config.toml
bias = "none"
init_std_down = 0.00203
beta1 = 0.9
warmup_steps = 496
MLP neurons of a small language model. Each row is named by its layer, matrix (gate and up: input weights) and neuron, and shows model dimensions 144-207. Each number is 50 + 12 x the weight over its row's rms, rounded and kept within 0 to 99. A neuron's up and down rows have the sign that makes its largest values positive.
After each neuron's rows, "fires in" lists the words (lower case) most often at its 100 highest values on Wikipedia text that the model never trained on.

L4.gate521:43 45 37 55 45 50 60 33 44 44 52 59 60 41 44 60 64 74 49 55 60 67 38 59 70 51 35 38 68 85 53 34 42 38 62 23 37 48 38 38 54 55 34 42 33 44 35 66 65 58 58 38 41 37 37 40 34 48 63 52 36 41 51 50
L4.up521:49 53 43 58 59 40 40 57 56 48 65 55 39 72 47 59 81 64 67 47 52 52 43 40 36 62 45 45 44 46 51 48 60 63 38 28 52 46 29 41 34 70 45 35 43 42 60 56 45 61 56 66 58 47 52 67 41 60 61 61 72 42 44 67
fires in: "not", "are", "never"

L2.gate947:31 32 56 35 51 40 65 68 52 43 20 44 63 51 77 33 45 59 50 30 75 33 50 34 52 57 48 42 39 50 48 44 38 50 59 56 61 69 49 67 53 60 62 42 68 71 40 50 46 42 42 55 55 37 43 51 36 56 37 58 60 36 34 63
L2.up947:36 43 65 64 45 39 56 71 52 72 54 30 61 37 48 58 48 58 50 65 73 51 40 55 57 35 68 55 61 60 47 60 53 55 46 59 41 53 55 38 58 58 45 48 54 54 53 49 40 38 46 41 43 43 48 73 56 49 42 39 74 61 56 35
fires in: "the", "by", "told", "to", "from"

L4.gate903:31 48 76 54 40 58 68 30 46 45 37 54 52 57 46 71 67 48 63 42 56 33 59 62 64 37 40 57 53 48 43 90 82 58 68 39 51 51 53 45 58 70 55 41 61 79 38 44 50 58 45 45 50 62 64 54 40 42 51 60 49 60 55 46
L4.up903:62 79 49 53 25 47 58 43 55 38 57 62 55 64 29 49 58 56 51 48 72 45 46 53 46 64 43 45 49 49 62 33 40 37 39 48 51 76 51 52 50 47 58 54 39 27 36 47 68 38 57 73 61 51 42 63 62 47 58 36 49 48 54 52
fires in: "is", "was", "it", "s", "idem"

L4.gate887:32 42 66 54 32 55 42 44 64 65 48 85 44 45 12 37 67 64 79 41 33 50 42 51 45 55 45 68 33 32 56 64 45 55 34 53 56 42 56 39 58 55 53 68 46 45 33 43 55 61 51 57 39 55 58 44 64 67 51 80 43 44 63 61
L4.up887:57 62 38 74 29 46 76 46 52 64 72 72 47 41 52 52 53 43 55 59 58 56 55 30 50 63 18 57 43 59 38 65 64 67 55 23 42 51 49 41 47 49 31 60 42 41 47 67 34 50 57 51 50 61 43 68 57 33 30 23 54 44 51 56
fires in: "a", "an"

L4.gate635:49 62 47 58 57 39 83 46 57 59 61 57 67 57 37 40 47 58 66 44 44 64 59 75 69 76 42 56 55 57 46 71 67 35 42 72 46 41 42 29 64 61 52 43 45 91 52 67 63 52 80 46 30 49 60 43 56 45 69 53 47 55 24 35
L4.up635:45 53 75 76 65 22 68 39 72 32 52 60 47 48 65 53 58 45 45 46 53 22 55 57 45 44 48 53 40 42 59 52 65 78 35 49 38 37 42 53 40 48 54 51 24 45 62 56 58 52 51 60 50 50 68 47 63 43 50 36 45 43 51 26
fires in: "as", "a", "the", "an", "godmother"

L4.gate69:49 48 53 30 57 69 69 36 57 53 81 44 57 70 28 85 40 44 52 63 48 62 44 69 25 71 45 49 55 40 73 71 46 48 49 41 51 63 49 43 47 57 43 57 47 50 57 55 49 59 65 31 50 32 56 32 51 74 33 50 65 62 54 37
L4.up69:42 40 53 40 51 46 72 47 57 72 57 62 48 38 56 53 59 58 58 47 74 66 51 38 46 61 60 56 49 61 44 78 43 47 63 46 37 55 48 63 42 46 55 32 51 41 28 62 50 68 58 45 37 60 46 35 49 39 51 39 50 57 60 43
fires in: "his", "two", "three", "first", "s"

L4.gate2005:32 56 37 59 57 41 79 47 53 43 65 36 72 57 53 53 41 38 52 38 36 58 41 43 21 46 37 72 36 46 56 29 56 39 32 17 39 44 73 52 62 51 31 57 43 60 30 41 44 41 62 57 47 51 58 45 60 49 56 44 45 57 37 50
L4.up2005:45 72 36 43 40 66 48 61 47 48 47 76 47 46 56 63 42 58 47 49 36 36 54 44 29 56 62 57 61 46 58 60 57 46 46 47 52 58 51 50 66 53 55 41 41 52 45 34 55 38 42 44 45 63 27 48 49 45 41 47 53 55 66 61
fires in: "is", "has", "are", "the"

L4.gate1359:58 43 64 53 32 51 51 59 46 32 47 26 41 57 57 67 54 58 42 47 57 45 67 33 51 34 28 46 64 58 39 65 52 68 55 65 60 63 56 50 83 51 73 51 57 48 63 49 57 65 42 61 54 46 23 75 50 58 52 45 66 45 47 48
L4.up1359:40 65 50 38 38 53 38 56 49 49 85 51 53 34 40 38 59 62 49 81 54 57 32 40 49 39 40 34 42 55 45 56 54 43 75 42 64 59 48 44 50 50 40 52 56 52 55 54 58 63 59 41 49 28 51 44 64 28 50 66 52 37 55 45
fires in: "to", "of"

L4.gate476:46 32 59 39 68 48 51 48 61 57 38 38 33 63 51 38 21 58 71 64 41 57 58 53 38 62 45 62 53 55 29 60 65 59 54 55 47 36 49 47 44 63 37 46 53 47 50 54 43 47 33 36 46 53 86 46 55 43 39 48 36 63 43 40
L4.up476:45 51 56 26 41 36 40 68 66 30 52 43 49 44 67 67 46 46 45 58 64 44 47 63 46 47 33 60 71 49 35 43 63 31 64 55 55 59 55 53 55 80 52 37 67 50 46 46 63 29 38 55 50 59 56 52 58 35 34 45 44 71 65 48
fires in: "the", "s", "its", "his"

L4.gate436:34 41 45 48 56 14 62 35 58 62 60 50 49 31 39 37 37 41 40 48 59 52 63 49 49 40 45 24 47 51 46 38 58 56 49 43 49 54 35 38 57 47 53 59 48 64 53 50 56 61 54 49 69 36 49 51 52 40 60 58 66 55 60 46
L4.up436:71 52 52 46 43 50 38 34 54 53 48 36 63 50 67 50 45 56 46 46 44 57 36 36 43 66 30 46 28 46 78 55 31 49 33 32 26 41 41 57 56 63 50 51 49 51 49 56 66 55 22 58 62 60 42 57 60 60 19 69 40 50 57 53
fires in: "the", "s", "his"

L4.gate1666:72 18 62 49 45 29 66 44 61 32 45 28 55 49 45 71 47 62 42 59 52 27 46 53 34 67 48 33 56 60 49 23 44 38 47 58 67 70 36 58 66 61 49 25 70 16 70 70 50 52 38 27 38 57 50 48 38 48 56 63 65 46 46 81
L4.up1666:49 42 39 46 50 50 61 35 58 43 41 56 42 53 53 65 42 41 57 70 46 51 41 70 29 65 40 47 49 46 61 38 59 30 51 53 47 29 59 44 33 53 35 31 38 56 61 63 66 52 43 25 63 28 47 48 09 59 71 33 68 49 27 67
fires in: "the", "with", "of", "from", "a", "by"

L4.gate18:52 61 61 74 61 44 64 48 54 38 40 64 49 35 37 51 51 52 49 38 81 45 54 34 51 42 38 24 54 56 54 51 31 53 48 49 45 45 53 59 42 47 45 38 46 36 73 57 31 70 51 55 37 57 25 42 78 44 55 71 57 43 33 52
L4.up18:41 47 54 55 35 37 41 54 70 34 56 61 43 67 38 39 54 25 42 55 45 27 40 51 44 79 53 43 15 46 37 52 49 27 38 31 52 40 41 37 43 52 46 58 53 73 53 46 22 41 26 42 48 42 59 51 59 59 53 21 63 43 35 53
fires in: "a", "as", "for", "the", "in"

L4.gate1256:51 59 33 44 67 56 47 37 62 34 59 47 37 51 53 55 42 36 34 44 58 43 60 50 43 57 29 74 44 45 54 30 46 52 40 53 45 51 59 64 67 42 69 65 50 41 21 35 45 38 45 51 49 57 66 66 62 56 44 62 69 36 65 44
L4.up1256:37 44 48 48 61 44 53 52 40 38 52 48 53 50 47 36 66 56 43 51 43 59 61 44 37 38 33 38 56 65 61 28 34 32 42 48 61 68 63 50 45 42 31 59 44 42 50 38 38 27 42 37 43 53 38 53 50 71 67 68 60 70 48 46
fires in: "that", "which", "who"

L4.gate83:44 57 50 56 53 67 53 56 53 68 52 48 49 66 43 46 26 63 33 40 46 56 43 16 43 36 39 33 46 29 71 67 72 43 46 76 73 55 54 30 60 58 41 54 46 47 51 56 55 47 31 36 61 50 38 42 41 55 67 51 66 26 63 33
L4.up83:62 37 37 45 35 40 40 35 46 44 52 50 45 61 42 43 43 77 75 65 49 61 51 50 62 51 45 66 68 58 57 51 61 43 52 29 39 44 48 52 49 57 55 41 53 69 69 58 72 67 61 49 48 44 43 49 42 38 38 51 66 74 35 45
fires in: "a"

L4.gate157:30 39 35 59 56 65 20 60 64 51 54 57 38 57 55 55 49 59 74 42 62 44 31 35 36 47 49 57 50 61 68 61 58 43 35 28 48 57 49 60 44 45 46 42 65 46 54 47 56 41 46 61 33 63 29 65 34 47 55 36 54 43 38 46
L4.up157:30 35 67 71 47 45 27 58 60 59 52 42 47 46 51 44 59 61 34 16 45 53 57 47 60 40 50 48 56 51 36 63 57 51 46 43 57 44 52 52 30 53 60 23 42 70 65 45 36 68 48 58 42 74 27 43 38 46 45 61 53 61 48 37
fires in: "had", "has"

L4.gate587:48 56 60 73 45 55 38 50 41 48 31 37 50 33 44 62 59 63 50 42 35 51 52 62 28 65 58 56 41 57 69 37 42 39 55 46 63 69 43 51 40 65 59 51 34 44 46 64 66 59 69 55 42 43 50 50 47 46 59 39 58 70 50 42
L4.up587:39 63 20 53 55 41 50 64 48 37 65 60 27 60 34 61 43 44 52 41 57 53 43 46 48 43 50 37 65 43 55 49 67 43 37 42 50 44 66 77 46 55 42 48 38 52 53 40 45 61 60 46 58 32 76 48 62 60 42 53 50 29 56 35
fires in: "are", "these", "those", "were", "their"

L4.gate132:31 52 42 58 42 45 54 75 36 39 45 67 44 56 55 60 40 50 49 59 70 72 54 43 29 53 30 55 70 36 61 35 58 65 25 57 51 59 72 54 62 62 29 65 37 32 70 38 63 54 60 48 31 61 51 29 48 39 68 65 62 52 74 42
L4.up132:43 67 73 43 46 59 40 51 54 39 95 47 16 48 59 58 38 35 52 53 60 51 68 37 41 48 25 51 48 62 46 39 47 52 56 42 67 61 61 49 71 52 51 57 52 43 45 48 39 52 38 59 44 44 73 55 56 34 58 58 60 38 43 46
fires in: "has", "been", "not", "is", "t"

L2.gate206:41 52 58 57 26 52 55 24 56 66 49 69 36 37 48 63 57 55 41 17 64 48 51 35 51 38 49 62 56 49 45 50 56 60 40 45 68 58 56 49 41 36 48 57 24 50 78 36 57 52 61 49 33 55 61 33 60 51 61 44 69 33 56 45
L2.up206:69 67 56 46 42 64 49 60 42 63 53 41 69 47 74 55 57 47 44 64 52 45 33 49 54 45 51 50 53 62 53 49 28 63 37 37 50 41 73 67 51 43 57 36 46 45 47 65 34 66 37 41 37 20 48 59 54 40 44 53 62 42 51 59
fires in: "being", "be", "been", "to", "given", "not"

L2.gate1649:44 57 28 37 31 42 69 43 53 70 47 44 45 54 66 48 28 53 62 49 54 50 35 42 59 53 58 58 65 68 39 53 50 50 34 53 40 57 41 39 53 43 35 57 51 49 45 68 57 63 53 66 49 53 25 29 57 51 54 50 40 52 50 67
L2.up1649:47 59 53 46 61 62 81 51 28 61 28 30 57 54 43 72 56 72 50 53 53 33 68 55 36 39 56 59 54 71 56 61 34 60 55 56 50 34 68 38 46 58 48 47 56 45 55 56 51 50 62 40 46 43 61 53 59 80 48 58 49 49 55 23
fires in: "the", "with", "from", "to", "on", "by"

L4.gate1611:50 26 47 70 35 46 46 30 35 55 39 39 61 59 52 64 52 56 56 48 59 36 40 46 50 37 36 45 73 24 62 49 37 47 54 60 57 51 58 40 72 49 39 57 51 58 36 59 62 51 58 51 70 47 64 45 58 39 62 52 52 34 50 44
L4.up1611:69 46 59 52 59 41 83 38 30 21 48 59 50 32 42 49 38 48 52 60 35 63 37 55 51 59 54 65 24 46 57 42 49 45 62 54 41 59 41 53 44 44 74 47 51 36 66 30 32 59 70 39 53 49 88 39 68 55 33 43 30 55 54 69
fires in: "be", "were", "are", "being"

L4.gate181:87 43 45 41 71 36 62 42 48 50 43 55 40 42 50 51 46 47 56 48 43 55 51 40 64 68 46 69 63 84 37 39 37 55 62 41 48 45 68 44 42 71 42 40 66 41 54 41 39 56 47 46 49 22 24 65 44 36 46 74 60 38 44 43
L4.up181:34 45 52 55 54 49 55 70 56 53 69 56 34 60 47 55 50 66 56 57 37 41 38 44 51 58 62 45 45 51 30 57 46 45 41 33 51 39 55 69 48 55 75 73 55 69 54 46 54 46 24 31 42 52 44 25 75 34 55 55 51 49 43 59
fires in: "by", "to", "the", "from", "in"

L4.gate240:52 54 47 26 49 50 56 47 52 64 71 66 29 54 58 40 40 51 43 38 57 58 54 53 46 73 34 53 75 55 46 31 58 45 45 38 57 49 67 49 24 62 52 44 57 71 34 38 32 45 49 49 44 48 44 38 50 29 42 73 60 40 48 38
L4.up240:70 76 47 55 56 48 26 51 50 47 45 57 61 58 27 37 40 59 41 53 66 20 37 58 58 53 36 55 69 53 51 38 66 49 49 50 69 33 56 39 41 64 39 50 45 44 40 59 18 63 47 57 52 43 46 50 62 58 38 59 55 67 73 49
fires in: "its", "their", "s", "whose"

L4.gate1925:70 32 40 58 64 57 57 52 46 45 62 30 33 41 51 63 44 38 39 61 53 38 50 45 57 65 38 43 53 49 42 44 52 41 52 39 37 40 41 25 43 52 58 54 45 60 47 35 53 47 47 43 51 47 42 43 44 47 42 59 36 68 53 68
L4.up1925:61 40 65 66 49 56 56 48 57 45 43 38 38 57 52 79 60 42 43 58 39 27 45 50 29 56 32 61 60 65 65 49 46 44 47 54 42 25 44 54 29 43 54 40 66 63 52 43 42 54 55 65 23 55 56 36 58 61 65 34 47 50 37 39
fires in: "with", "was", "is", "by", "of"

L4.gate1416:43 44 43 45 63 26 25 56 47 42 40 55 64 62 51 38 34 43 38 55 57 40 37 53 68 60 40 63 57 51 62 54 36 64 58 42 61 63 36 30 57 49 52 41 42 57 66 51 62 54 48 42 49 49 40 62 43 44 61 34 51 43 47 31
L4.up1416:53 63 51 52 76 45 58 48 31 44 59 61 49 59 59 46 55 59 71 53 24 48 49 32 37 49 40 50 68 49 63 45 23 35 40 41 45 63 52 43 53 43 62 42 51 54 35 35 62 64 52 51 46 63 55 51 55 36 67 59 48 34 43 35
fires in: "he", "that", "they", "were", "not", "who"

L4.gate781:57 55 35 53 54 45 59 59 45 41 34 60 39 16 60 41 25 47 51 52 46 46 62 55 39 43 46 22 78 61 52 52 55 61 45 40 61 45 55 55 42 40 61 48 38 17 50 54 53 47 50 56 48 47 63 58 57 72 52 52 37 47 51 51
L4.up781:47 39 60 40 55 61 55 62 54 56 47 42 47 70 33 51 30 30 45 55 52 55 64 47 63 46 44 37 62 62 39 31 44 70 64 43 70 32 27 34 61 48 62 60 69 47 35 47 65 48 56 59 34 46 51 32 59 41 64 39 48 51 43 41
fires in: "the", "of", "northern", "in", "southern"

L2.gate753:51 43 41 41 46 21 55 29 44 56 58 44 45 59 32 41 47 62 63 48 75 18 68 34 60 37 50 58 46 67 46 36 41 75 56 55 66 76 44 40 57 52 57 37 69 58 49 69 73 77 38 87 23 21 42 36 42 41 51 43 58 44 47 43
L2.up753:82 55 35 59 55 58 26 66 69 69 75 64 30 33 50 54 45 34 45 81 61 55 59 42 32 35 49 42 44 65 46 21 68 26 42 49 48 29 52 53 46 45 40 65 41 46 47 73 59 10 26 65 52 71 48 61 51 36 54 61 43 42 48 64
fires in: "the", "on", "in", "a", "for"

L4.gate628:37 54 40 49 48 49 42 25 70 62 45 63 65 57 61 56 43 43 54 58 37 48 43 39 33 50 55 55 21 61 33 54 58 60 57 48 45 45 67 35 41 41 37 49 46 16 57 27 47 39 53 51 48 39 76 33 56 36 62 53 64 47 66 66
L4.up628:50 31 44 48 67 35 71 39 52 19 41 50 34 67 59 48 65 40 65 48 40 64 43 32 53 37 29 45 30 53 40 37 21 61 48 32 73 42 37 53 43 39 69 33 34 52 77 59 68 42 54 46 49 50 55 41 57 53 62 56 66 42 50 44
fires in: "in", "to", "take"

L4.gate203:46 41 67 47 35 55 53 49 50 45 51 68 48 47 49 70 82 64 53 49 42 33 53 72 70 61 49 71 57 54 59 65 47 68 68 46 25 33 68 67 39 60 70 52 39 77 55 37 73 61 60 58 54 58 59 33 40 34 45 50 46 66 58 72
L4.up203:41 64 45 24 54 38 46 40 55 51 54 73 47 45 49 51 42 71 41 76 55 33 45 65 61 53 52 45 48 49 60 56 42 75 48 52 55 47 41 51 53 58 42 51 59 50 52 54 45 59 63 43 54 18 39 56 45 65 47 34 40 52 47 59
fires in: "a", "was", "is", "were", "are"

L4.gate98:60 69 64 52 42 48 36 55 47 63 59 64 55 59 38 67 72 43 66 31 53 61 50 61 58 48 48 63 55 38 30 63 36 52 64 38 34 36 42 41 47 36 51 48 43 64 30 36 44 65 61 61 57 26 40 28 47 25 58 47 54 45 38 28
L4.up98:59 42 44 55 42 46 41 61 56 50 53 62 74 75 50 42 66 62 53 46 35 43 58 21 38 57 46 39 59 34 36 65 40 48 36 39 26 37 57 35 47 61 59 35 34 59 61 46 49 31 59 68 60 63 50 35 37 46 57 50 43 49 53 48
fires in: "the", "his", "name", "s"

L4.gate38:69 54 33 55 61 58 52 37 63 55 49 71 43 49 42 71 42 48 58 50 52 61 32 33 49 60 45 66 49 51 55 53 45 41 40 33 35 62 78 61 51 64 61 60 64 54 30 55 54 39 75 49 62 40 32 72 61 69 56 28 64 53 35 34
L4.up38:68 72 46 56 65 46 47 42 38 54 78 47 45 71 54 63 54 40 32 62 57 36 63 33 46 46 72 39 38 43 36 53 53 59 42 41 53 74 42 63 42 48 40 54 47 78 48 55 73 45 50 35 41 47 67 59 53 57 66 45 58 43 49 60
fires in: "his", "s", "presidential"

L4.gate987:48 64 34 34 51 58 47 41 22 46 51 46 43 50 52 43 45 72 64 47 43 54 29 27 47 47 45 45 61 45 70 45 30 50 42 49 47 60 36 58 62 43 72 45 41 48 67 47 50 58 35 43 53 72 48 65 56 54 47 61 46 58 41 46
L4.up987:42 49 61 66 30 38 53 46 49 63 55 53 61 43 58 53 43 45 47 68 31 74 45 49 41 69 55 47 71 56 52 71 44 55 35 35 43 42 63 56 46 52 43 42 54 36 67 37 42 59 32 47 63 71 47 56 57 71 52 58 33 51 51 41
fires in: "but", "not", "he", "however", "is"

L4.gate737:57 50 55 44 44 24 46 31 63 72 52 36 52 32 40 52 44 64 36 60 38 47 41 24 37 23 59 29 60 59 66 59 46 33 37 55 54 52 65 36 42 56 63 45 56 59 53 62 61 21 50 56 48 34 24 51 69 47 46 62 48 51 52 30
L4.up737:72 51 58 73 56 35 61 58 27 55 24 50 70 39 40 16 65 54 51 48 46 25 49 51 46 58 46 37 45 66 49 57 43 50 67 53 60 46 58 40 58 63 44 27 59 57 38 39 62 62 58 62 47 54 66 60 55 37 62 47 44 48 62 37
fires in: "the", "a"

L4.gate198:55 28 33 64 44 55 41 59 61 53 48 41 48 39 78 47 64 58 53 48 31 61 42 73 59 68 48 35 54 44 64 56 55 37 58 38 62 60 48 47 75 43 32 45 46 70 45 55 42 33 37 62 46 54 35 46 37 49 52 52 58 52 52 70
L4.up198:45 51 31 46 48 41 68 56 62 19 55 22 60 33 68 40 72 65 56 50 47 54 48 41 49 45 49 69 27 43 25 78 53 56 76 54 49 49 58 60 53 45 52 70 67 50 57 60 53 48 60 57 54 43 62 50 57 47 49 66 55 61 61 44
fires in: "was", "is", "the", "are", "were", "been"

L2.gate1104:56 52 65 49 37 60 46 52 55 48 45 67 41 49 49 44 40 49 71 57 49 57 52 44 23 64 50 62 61 50 16 56 53 48 52 41 64 47 34 61 53 55 63 52 54 54 50 63 45 64 33 63 32 60 72 51 56 55 45 52 50 52 68 74
L2.up1104:31 60 53 43 47 57 36 37 54 59 61 69 46 36 37 36 57 46 39 74 49 57 40 41 48 51 53 82 41 58 39 65 61 51 46 44 47 56 30 58 51 52 50 41 58 77 49 71 29 66 47 36 43 35 58 37 61 40 28 51 58 60 49 48
fires in: "and", "the", "a", "as", "to"

L4.gate1033:39 36 48 55 38 13 66 58 60 48 37 32 15 38 69 62 73 49 40 71 51 56 37 42 57 40 52 58 38 59 67 55 44 77 47 51 61 36 49 67 49 36 44 44 58 40 54 54 58 46 40 55 45 43 41 31 62 39 55 53 47 52 72 52
L4.up1033:44 41 39 55 65 57 53 59 60 52 54 61 58 53 50 52 39 63 58 65 39 31 30 71 58 61 61 31 35 58 52 54 45 73 22 32 59 40 52 54 58 56 42 59 51 33 44 57 47 51 47 53 50 58 43 52 24 53 51 36 61 53 42 60
fires in: "were", "was", "been", "is", "are", "be"

L4.gate485:58 25 53 41 46 48 45 45 73 69 33 60 54 67 44 71 47 69 66 45 65 37 39 44 83 29 53 47 52 49 60 57 28 64 54 41 50 39 74 24 43 59 46 44 53 44 53 52 44 44 64 47 39 47 44 49 50 47 55 75 66 47 40 31
L4.up485:55 29 81 65 41 57 46 36 52 39 42 56 41 56 49 52 57 49 56 48 66 33 38 58 37 53 41 68 50 43 24 42 51 64 61 60 48 54 38 41 53 39 55 32 41 47 71 64 60 58 65 39 78 36 40 43 51 53 47 64 66 67 68 40
fires in: "a", "an", "another"

L4.gate34:41 38 52 49 38 33 50 52 45 53 41 47 44 55 45 52 43 47 44 59 49 46 57 30 49 55 59 45 62 60 58 45 52 60 39 45 51 58 45 70 57 40 74 51 43 59 58 53 35 55 34 35 37 37 61 41 69 70 44 52 41 38 55 53
L4.up34:52 34 46 44 44 50 60 54 56 24 54 38 65 63 66 38 61 40 47 51 47 40 44 47 40 45 50 08 49 32 49 43 47 50 44 47 51 52 41 51 61 76 60 47 40 59 60 37 62 36 53 49 35 32 39 51 42 48 60 53 42 48 51 51
fires in: "the", "while", "if", "when", "before", "a"

L4.gate1368:55 57 43 62 48 43 60 70 48 51 54 58 67 41 34 40 32 60 51 72 33 47 57 54 48 32 53 54 65 52 66 59 60 55 50 54 49 23 48 60 25 52 52 49 33 81 56 65 52 28 58 67 55 36 53 50 72 29 51 44 53 57 42 52
L4.up1368:54 35 46 53 46 32 37 21 77 64 36 48 49 43 38 44 46 42 47 53 71 63 50 43 64 57 55 49 69 36 34 73 41 65 36 38 45 38 31 59 35 45 43 45 59 42 62 67 34 31 58 24 32 44 57 39 66 41 54 49 62 30 50 34
fires in: "the"

L2.gate1549:54 58 32 37 27 32 71 71 44 55 31 55 47 54 61 56 23 60 54 47 48 47 21 50 56 48 37 34 53 59 51 53 49 61 42 57 56 67 66 67 38 72 62 46 79 50 46 44 38 54 39 47 34 43 56 35 58 29 58 58 51 51 38 64
L2.up1549:62 42 76 49 62 42 37 54 47 51 60 41 52 36 40 46 43 57 45 61 75 46 50 50 42 31 33 55 44 55 52 40 30 56 57 63 41 63 65 42 62 36 54 32 64 59 47 49 52 28 44 49 45 55 41 57 07 58 53 39 55 39 55 68
fires in: "and", "of", "after", "or", "by"

L4.gate1498:39 44 48 39 62 43 55 51 51 54 57 59 76 77 61 62 34 58 55 20 70 42 66 46 43 63 77 52 49 62 43 56 54 36 61 17 42 46 35 77 64 63 52 44 77 44 31 24 49 37 65 23 52 40 58 58 60 58 19 38 55 68 35 51
L4.up1498:47 54 57 36 50 60 52 59 41 71 46 47 64 42 31 28 64 32 71 68 40 48 38 45 62 52 51 48 56 44 28 64 44 44 55 71 34 68 50 55 62 62 47 20 51 54 28 39 53 71 49 51 41 54 53 44 40 38 48 41 42 50 60 39
fires in: "the", "on", "its", "two"

L4.gate1812:38 61 37 56 49 51 66 39 37 46 33 54 76 63 32 57 64 61 40 39 58 41 36 51 41 56 48 44 52 73 59 54 48 35 39 51 53 47 61 67 60 50 42 63 54 48 43 66 65 74 61 56 43 44 46 54 52 35 58 32 72 50 44 47
L4.up1812:50 37 46 28 46 36 76 38 49 62 52 55 66 68 42 63 55 71 47 39 61 58 45 46 42 63 66 54 44 36 52 34 49 62 53 25 58 39 43 69 50 59 72 56 69 50 43 57 52 48 53 40 65 22 47 42 59 31 34 48 65 44 46 46
fires in: "that", "this", "both", "those", "the", "latter"

L4.gate1500:61 26 38 65 58 41 55 56 42 39 43 47 54 41 48 50 55 47 59 41 55 47 36 53 38 46 61 71 51 71 41 42 43 39 57 57 52 56 55 54 31 62 47 63 43 38 74 64 35 59 27 51 30 37 55 12 58 53 55 44 77 23 49 65
L4.up1500:48 57 57 43 38 56 37 48 43 74 40 45 34 40 53 43 47 42 47 38 66 40 58 33 50 31 49 55 59 40 43 60 45 64 48 59 41 61 48 46 55 53 60 54 42 49 59 81 42 55 51 67 49 55 43 41 31 40 48 54 63 34 57 56
fires in: "s", "the", "a", "by", "on", "in"

L4.gate517:43 36 50 59 48 64 63 55 51 71 64 66 60 46 61 78 50 50 49 37 57 51 51 48 56 42 22 47 32 42 31 57 47 52 60 32 59 53 27 49 49 41 38 38 53 24 33 54 58 59 31 30 54 64 32 68 56 43 44 47 60 43 47 42
L4.up517:60 55 55 30 72 36 41 34 40 53 48 46 51 54 54 40 33 57 58 72 61 15 51 65 59 52 49 66 45 73 49 45 60 61 45 44 53 43 59 36 56 43 63 51 35 40 46 57 46 57 46 45 53 23 49 37 48 73 35 36 37 55 70 57
fires in: "s", "the", "family", "own", "other"

L2.gate235:50 32 38 43 42 49 45 23 37 31 31 47 50 69 45 70 43 30 54 24 65 38 43 63 43 54 51 42 44 61 68 45 52 45 32 44 56 23 62 68 61 48 62 45 47 44 29 40 58 35 56 80 61 31 37 53 54 50 62 67 59 66 66 53
L2.up235:42 47 68 75 54 62 65 62 40 50 53 46 61 59 55 46 51 42 50 48 55 59 42 81 61 55 55 63 53 49 55 64 59 53 71 49 52 44 74 67 54 58 58 50 61 54 48 42 65 44 50 39 46 47 43 53 27 47 72 52 48 31 49 59
fires in: "at", "the", "that"

L4.gate627:38 46 49 34 49 43 53 49 49 53 53 53 43 52 28 56 43 64 45 60 47 47 37 51 54 43 42 49 62 59 50 58 47 60 45 46 59 77 46 37 47 69 53 32 62 54 29 46 42 63 37 38 53 29 42 37 48 56 61 50 51 43 53 35
L4.up627:55 79 49 48 44 27 44 54 42 37 57 52 43 42 38 27 57 49 46 54 50 67 48 70 33 23 41 36 54 55 64 35 65 37 89 34 48 60 42 64 20 61 49 92 44 56 54 43 36 79 50 33 62 64 51 22 53 55 57 49 62 52 29 36
fires in: "that", "the", "no"